Part of a small language model's weights: LayerNorm before each block, 398M tokens.
MLP neurons of a small language model. Each row is named by its layer, matrix (up: input weights; down: output weights) and neuron, and shows model dimensions 0-127. Each number is 128 + 24 x the weight over its row's rms, rounded and kept within 0 to 255.
After each neuron's rows, "fires on" lists the tokens most often at its 100 highest values on Wikipedia text that the model never trained on.

L7.up478 [143 148 126 102 121 171  98 159  51 111 113 119 111 147 121  86 125 140  88 135 136 134 159 133 122  91  91 145 141 137 192 117 143 169 150 115 127 120  94 154 117 107  87 121 138 128 132 132 121 120 133 139 113 111 125 124  94  71 172 110  99 135 121 150 145 151  79 106 141 157 147 124 118  65 126 143 168 104 154 113 139  86 165 100 139 128 109 175 163 152 119 152 141 150 107 104 152 135 153 137 146 127 132 166 148 126 108  96  80 128 145 132 155 110 133 120 120 109 103 156 159 107 129 134 125 126 148 154]
L7.down478 [162  99  95 134 113  91 147 148 165 107 117 151 149  96 132 172 130 145 172 114 126 115 121 147 158 136 169  70 106 111  88 153  93 103 110 125 127 140 123  94 135 145 136 125 128 113 133 127 155 124 114 135 136 121  99 104 142 140 105 130 136 146 128 120 127 114 177 131 140 141  90 141 157 169 137 136  70 139 113 123 149 128 118 130  82 112 131 124 103  51 134 125 123 141 120 119  84 166 128 139 113 140 103 124 111  87 108 123 120 130 109 125 126 146 106 128 139 137 131 123 131 121 131 101 134 134 118 119]
fires on: " at", " as", "s", "a", " of", " ("

L2.up23 [132 131 171 123  99 136  97  86 134 107 127 132 132  98 152 109 136 133 132 119 126  97 141 137 148 157 146 128 170 125 133 168 137  82  90 126 133 113 134  84 101 161 109 107 143 119 116 149 131 100 106 112 132 105 113 122 142 141 135 104  90 109 113 102  95 132 136 128  90 118 143 150 131 128 195  93 139 110 134 141 137 146 133  95 133 171  96 103 143 143 124 152 169 141 103 148 152 162 144 117 131  75 122 137 134 150 129 132 122  63 129 134 114 159 130 151 124 130  98 132 126 127 130 128 119 141 105  96]
L2.down23 [ 51 139 168 166 118 118 137 141 120 150 117 129 134 135 180 113 104 156 100  81 142 174 136 121 141  90 118 124 131 101 149 145 127 122 149 109 122 144 147 125 128 141 108 109 151 151 131 126 102 129 165 126 129 141  98  92 144 121 145  98 120  90  84 114 163 118 131  96 155 119 127 124 115 147 121 146 139 100 153 121 114 144 142 159 188 124 157 104 107 104  89 113  91 115 118 161 140 131 154 135 159  94 112 110  68 154 143 123 154 157 105 110 131 143 122 113  73 126 108 159 125 140 127 139 110 138 111 167]
fires on: ")", " public", " Mun", " Public"

L3.up1010 [167 129 122 169 158 172 146 133 132 128  94 116 124 122 134 141 146 163 132 113 122 146 118 118 139 130 158 107 172 139 126 149 134 123 163 117 122 175 140 167 131 137 107 125  77 148 139  83 150 146 101 153 131 171 142 139  71 158 127 121 111 153 125 147 173 126 138 105 193 144 141  70  85 143 156 123 133 126 136 144 111 103 128 166 110 118 140 127 148 120 124 122 147 165 120 147 131  91 105  54  97 114 123 116 121  99 128 139 175 118 147 145  92 130 143 134 108 137 133  87 131  86 153 143 151 117 164 190]
L3.down1010 [114 141 122  76 130 109 105 141 118 117 109  97 129 144  64 126 116 138 124 158 122 146 119 124 157 123 128 153  89 142 109 104 144 131 117  94 154 150 110 131 113 140 147 129 121 110 147 152  76 137 124 112 147 140 167 152 137 131 110 114 106 126  92 108  98 137  97 166  80 128  70 169 133 119 106 153 124 157 133 123 114 123 155 172 150 165 140 103 127 132 127 124  72 146 138  87 155 139 128 117 140 141 143 138 125 128 114 131  92  91 120 148  97 134 149  99 134 140 125 160 140 139  86 130 114 149 131 108]
fires on: " Apps", "lic", " Label", " signed", " million", "core"

L5.up488 [129  88 142 142  91 142 103  96 123  98 142  98 120 134 124  85 123 103  95 106 108  96 101 118 142 146 190 157 126 138  93 110 105 146 114  92 132 108 138 150 156 105 124 144 134 172 120 164 119  98  72 139 131 106 114 110 118 129 142 129 128 135  97 124 172 142 110 144 137 120 127 134 104  98 112 173 134 159 123  93 134 105 145 110 116  92  84 121 154  72 119 114 120 122 110 141  81 156 146 178 152 131 134 129 133  95  93 141 106 150 102 141 128 166 147 106 124 155 138 132 141 131 101 151 117 166 123 143]
L5.down488 [115 146 121 151 165 123 152 151 112  87 108 122 118 147 125 125  98  91 110 142 177 132 148 135 163 128 152  78 133 120 143 131 124 154 125 137 118 125 140 161 130 141 144 102 132 161 120 108 107 114 135  84  83 128 119 120  85 111 158 135 130 128 113 119  89 125 102 117 120 114  80 142  86  70 175 155 111 132 177  72 174 126 165 142 105 110 153  97 126 163 126 129 109 155 152 120 123 128 119 119 111 118 129 142  76 147 118 101  90 137 120 159 150  93 121 130 104 197 142 121 101  76 140 143 142 113  97 109]
fires on: "th", "bi", "g", "in"

L7.up521 [145 109 112 122 130 116 108 153 119 149 163  97 166 117 101 100  95 154 134  85 153 124 123 151 130 112 186 130 182 156 142  91 155 123 121 126 106 140 110 135 144 118 169 106 131 109 103 166 128 147  85 142 116 117 119 130 139 147  93  63 126 115  88  86  92 158 109 199 137 135 138 137 150 157 112 137 127 133 116 144  85 107 177 146 127 130 132 121 135  95 125 169 101 131 141 112 125 154 164 122 121 128  90 133 107 151 107 120 130 108 115 145 122 111 138 179 157 136 106  90 134  99  95 173 104 113 157 124]
L7.down521 [167 121 133 143  84 126 155  82 128 154 116 100 111 152 117 117 128 121  73 147 137 101  98 123 114 153 125  94 152 103 156  99 160 111 142 124 103  96 105 146 179 143 143 112 151 102 109 100  94 112 153 163 116 151 139 140 142 154  98 128  97 126 122 139  73 126 157 129  92 192 127 119 158 128 128 167 195 144  96  83 163 126 122  93  99 121 109  78 111 181 128 121 144 166 155 116 157 123 129 113  92 151 165 114  91 195 165 133 144 106 139 115 127 146 118 120 108 125 116 106 129 128  70 154 126 131 130 135]
fires on: ",", " (", " |"

L5.up949 [111 142 112 124 157 142 116 102 115 130 117 139 153 127 138 135 132 147 146 124 120  67 140  91 129 130  99 114  98 126 154 139 122 183 123 134 126 139 149 172 158 108 133 109 129 100 131 109 180 115 107 139 146 131 125 177 102 121 128 105 138 132 139 115 140 143 124 116 154 128 154 152 126  98 137 142 147 112 163 151 103 125 145 131 163  97  96 119 124 160 107 177 137 147 160  74 139 108 185  94 134  72 121 131 145 120 143 142 168 152 123 107 112 160 130 127  73 143 121 140 145 140 112 114 126 144 179 141]
L5.down949 [123 118 126 145 156  83 140 131 107 153 143 116 124 100 128 116 151 109 147 127 113 118 126 149 114 118 156 127  92 113 114 110 176 103 179 120  79 153 144 125  98 134 120 157 108 186 128 136 112  96 134 131 145 127  94 144 148 115 142  96 113 115 131 142 116 167 158 178 139 105 120 138 143 116 108 121 123 137 110 112 189 137 111 131 122  98 112  88 135 120 129 134 145 144 130 156 118 120 107 111 126 136 174 136 167 146 107 129  99 152 113 104 152 131 146 128 129 129 155 109  79  92 106  99 147 149 126 141]
fires on: " ", "s", "n", "end", "a"

L7.up471 [130 167 123 125 150 158 111 134 110 140 119 138 110 126  68 180 124 130 113 133 112 125 166 115 160 149 131 136 165  69  85 158 104  97 142 159 125 110 151 144 127 149 167  83 145 155 104 142 108 137  73 167 161 106 110 159 104 101  97 148 138 156 151 134 155  98 127 122 140 153 170 126 128 112 129 149 154 150 154 107 165 104 157 127  78 139  94 127  86 152 118 137 124 153 141 111  99 166 129  74 114 131 136  95 149 101  76 134 138 145 137 127 100 137 111 133 128 135 136 126 119 135 153 105 151 165 137 119]
L7.down471 [ 74 105  90 137 147  93  77 136  84 131 139 128 128 144 113 140 136 172 104  94 107 112 107 138 125 104 144 141 124 144 143 123 147 160 142 123  96 109 100 107 121 143 140 132 114  91 120 122 133 132 150 138 119 118 119 104 176 142 131 140 128 130 171 118 123 121 130 148 157 140 133 191 149 167 134 125 121  92 107  90 181 131 118 115 165 119 145 127 120 138 115 154  98  92 108  96 111 156 113 133 133 157  86 111 135 107 140  88  77 113 122 149 112 100 132 138 104 140 159  95  78 125 157 125 145 101 151 139]
fires on: "er", "o", "s", " in", "y", "r"

L2.up624 [160 133 157 122 129 128  79 126 163 122 122 115 138 104  99 123 200 142 118 137 134 128 167 128 121  81 138 110 128 115 127 124 134 137 137 156 140 138 121 171 123 111 137 127  84 170 124 152 148 149  71 116  94 124 105 164 164 111  80 147 118 131  96 129  85  81 120 124 158  87 128 147  86 101  90 181 157 131 156 149 132 127 137 110  97 162 109  73 103 109 115 160 146  79  90 116 123 154 180 140 116  93 139 111 140 101 105 115 125 147 178 165 144 133 169 129 146 134 120 125 116 127 150 124  94 121 123 139]
L2.down624 [ 77 160 118 154 115 106 149 173  87 157 103 118 110 181 123 118 128 103 133 130  89 153 148 121 107 108 145 130 126  85 148 125 146 138 117 164 146 153 154 138  91 123 145 107 185  89 172 162 106 147 113 117 123  79 146 140 170 138 139 112 147 152 100 127 105 128 113 114 129  96 153 108  89 123 150 112 138 117 115 161 154 153 148 143 109 106 160 125  82  93 142  95 126  93 138 124 156 128 118  88 151 149 138 105 149 133 150 146 143  95 127 165 106 163 144  96  61 127 114 156 110 115  90 126 135  73 170 126]
fires on: " c", "ac", " set", " car", " There", " rating"

L7.up764 [173 150 167 120 111 158 147 131 140 125 115 116 100 143  88 141 126 130 117  99 127 111 182 103  98 172  88 124 118  87 136 146 131 149 156 112 111  95 154 131 143 120 148 124  96 141 127 146 132 143 106 108 146  87 126 128 129  45 136 116 111 159 144 127 136 131 167 119 129 119 165 128 152  99 152 166 131 107 101 134 146 154 143 119 139 103 131 144 151 115 155 114 113 122 173  85 123 134  97 110  99 130 126 124 146  99  76 183 155 109 198 121 177 129 129 139 120 129 123 107 113 175 142 170 119 132 149 109]
L7.down764 [ 88 113 149 136 141  73 151  94 160 140 171 144  80 112 118 148 103 114 143 100 100 158  92 108 158  46  72 156 122 151 172 128 160 126  94 127 156 137  93 156 113 126 114 117 143 123 100 162 122 104 147 147 153 137 158 154 137 141 135 135 110 138  91 129 127 127 178 129  74 118 117  93  90 120 126  72  90 133  93 141  92 178 119  93 101 167 137 126  94 147 133 140 127 126 120  83 110 151 128  82 101 135  82 122 153 171 135 134 148 136 107  85 132 128 113 125 129 142 134 141 131 103 110 118 149 123 108 105]
fires on: "o", "er", "k", "e", "ous", "i"

L5.up293 [126  91  91 134  95 126 112 145 146 127 164 167 115 129  92 166 105 110 160 117 139 163 103 155 160 157 115 119 121 126 124 110 122  80 113 146 114 133 115 109 132 131 153 173 153 135 102 151 147 132 129 114 155 130 144 158 135 107  97 128 129  80 181 142 153  86  98  98 112 126 147 115  98 141 121 147 162 151 134 142 126  87 135 143 162  79 131 161 112 132 124 102 166 131 135 123 131  90 118 127 160 117 127 146 133 128 151  90 104 136 194 170 105 135 128 160 154 142 103 116 123 143 156 159 112 161 120 110]
L5.down293 [123 134 190 156 125 163 164 129 113 139 118 112 116 121 122 137  91 124 150 163 119  99 131 116  98 114 158 121  91  94 105 127  64 126 166 137 146 168 121 123 147 160 125 132 140 164 148 128 112 101 151 118 142 126  91 158 155 150 127 102 119 127 113 130  82 142  91 138 130 125 137 106 159 145 134 124 119 181 109 127 130 105  73 113 102 147 121 171 156  94 148 133 100 117 138 147 132 128 106 155 128 121 161 131 149  84 146 118 134 179 118 122 139 182 141 151 120  99 114 111 121 121 124 173 140  83  97 114]
fires on: ".", "PS", " of", "MI", "V", "FL"

L3.up837 [ 87 124 103 126 115 177 125 133 103 116 135  90 166 131 111 134  98 159 117 135 110 146 109 110 156 110 172 111 133  84 111 127 108 109 127 109 143 185 114 135 126 152 127 148 112 118 153 110 118 131 112 122 171 117 133 133 138 143 104 122 183 138 100 155 113 124 120 136 175 128 146 161 115 122 151 113 108 132 108 137 140 118 112 121 132 136  97 123 153  75 199 185  94  75 120 119 104 172 103  78 103  85 103 134 141 127 105 150 125 112 149 136 127 149 138 154 140 145 158 141 136 120 112 128 114 136 152 141]
L3.down837 [131 111  85 155 137 143 121 134 112 159 110 108 108  97 119 116 127 156 154 200 152 109 125 130 111 151 145 135 120 141 135 110 120  95  98 116 138 179 127  98 152 124 112 125 105 106 124  81 114 112 128 138 109 124  94 128 115 103 151 127 120 154 138 117 152 136 114 115  75  88 128 114 156 156 191 116 137 129 134 130  89 143 159 126  71 132 104  88 157 138 103 159 124 143 109 106 117  97 133 131 103 169 122 141 169 128 127 160 156 159 156 101 123  82 148 118  99  73  80  86 147 130  94 132 121 102 123 129]
fires on: " |", " and", ",", " was"

L5.up850 [194 122 146 127  88  88 156 114 122 131 150 150 107 150 146 130  86 103 118 133 187 124 112 158 136 120 121 117 130 129 156 131 123 104 149 141  98 100 171 122 142 128 157 170 135 141 153  70 102 131 101 124 124 154 146 138 147 106 110 124 151 125  82 139 127  83 118 119 113 116 133  87  93 177 106 132 146 128 148 111 170 112 124 131 150  86 146 132 132 157 149 117 150  93  92 143 157 149 101 118 102 118 136  85 136  83 114  84 143 106 123 174 148 169 133  93 181 151 121 117 110 155 118  87  67 124 105  89]
L5.down850 [ 85 134 133 106 133 130  87 126 111 194 131  83 110 101 158 134 124 134 137 136 139 170 122 129 106 113 120 119 122 123 141 146 120 108 161 106 126 179  99 114 157 123 165 119 132 137 138 103 118 153 131 137 114 160 162 122 116 140 124 106 149 120 135 126 100 151 134 126 112 115 116  85 142 162 157 129  60 138 137 102 125 130 143 138 103 145 110 153  87 165 104 106  99  84 130 116  94 133 101 160 133 140 168 112 162 112 129 100 120  87 157 142 109 129  87 174 127 122 143 125 103 111 102 154  80 135 105  82]
fires on: ".", "at"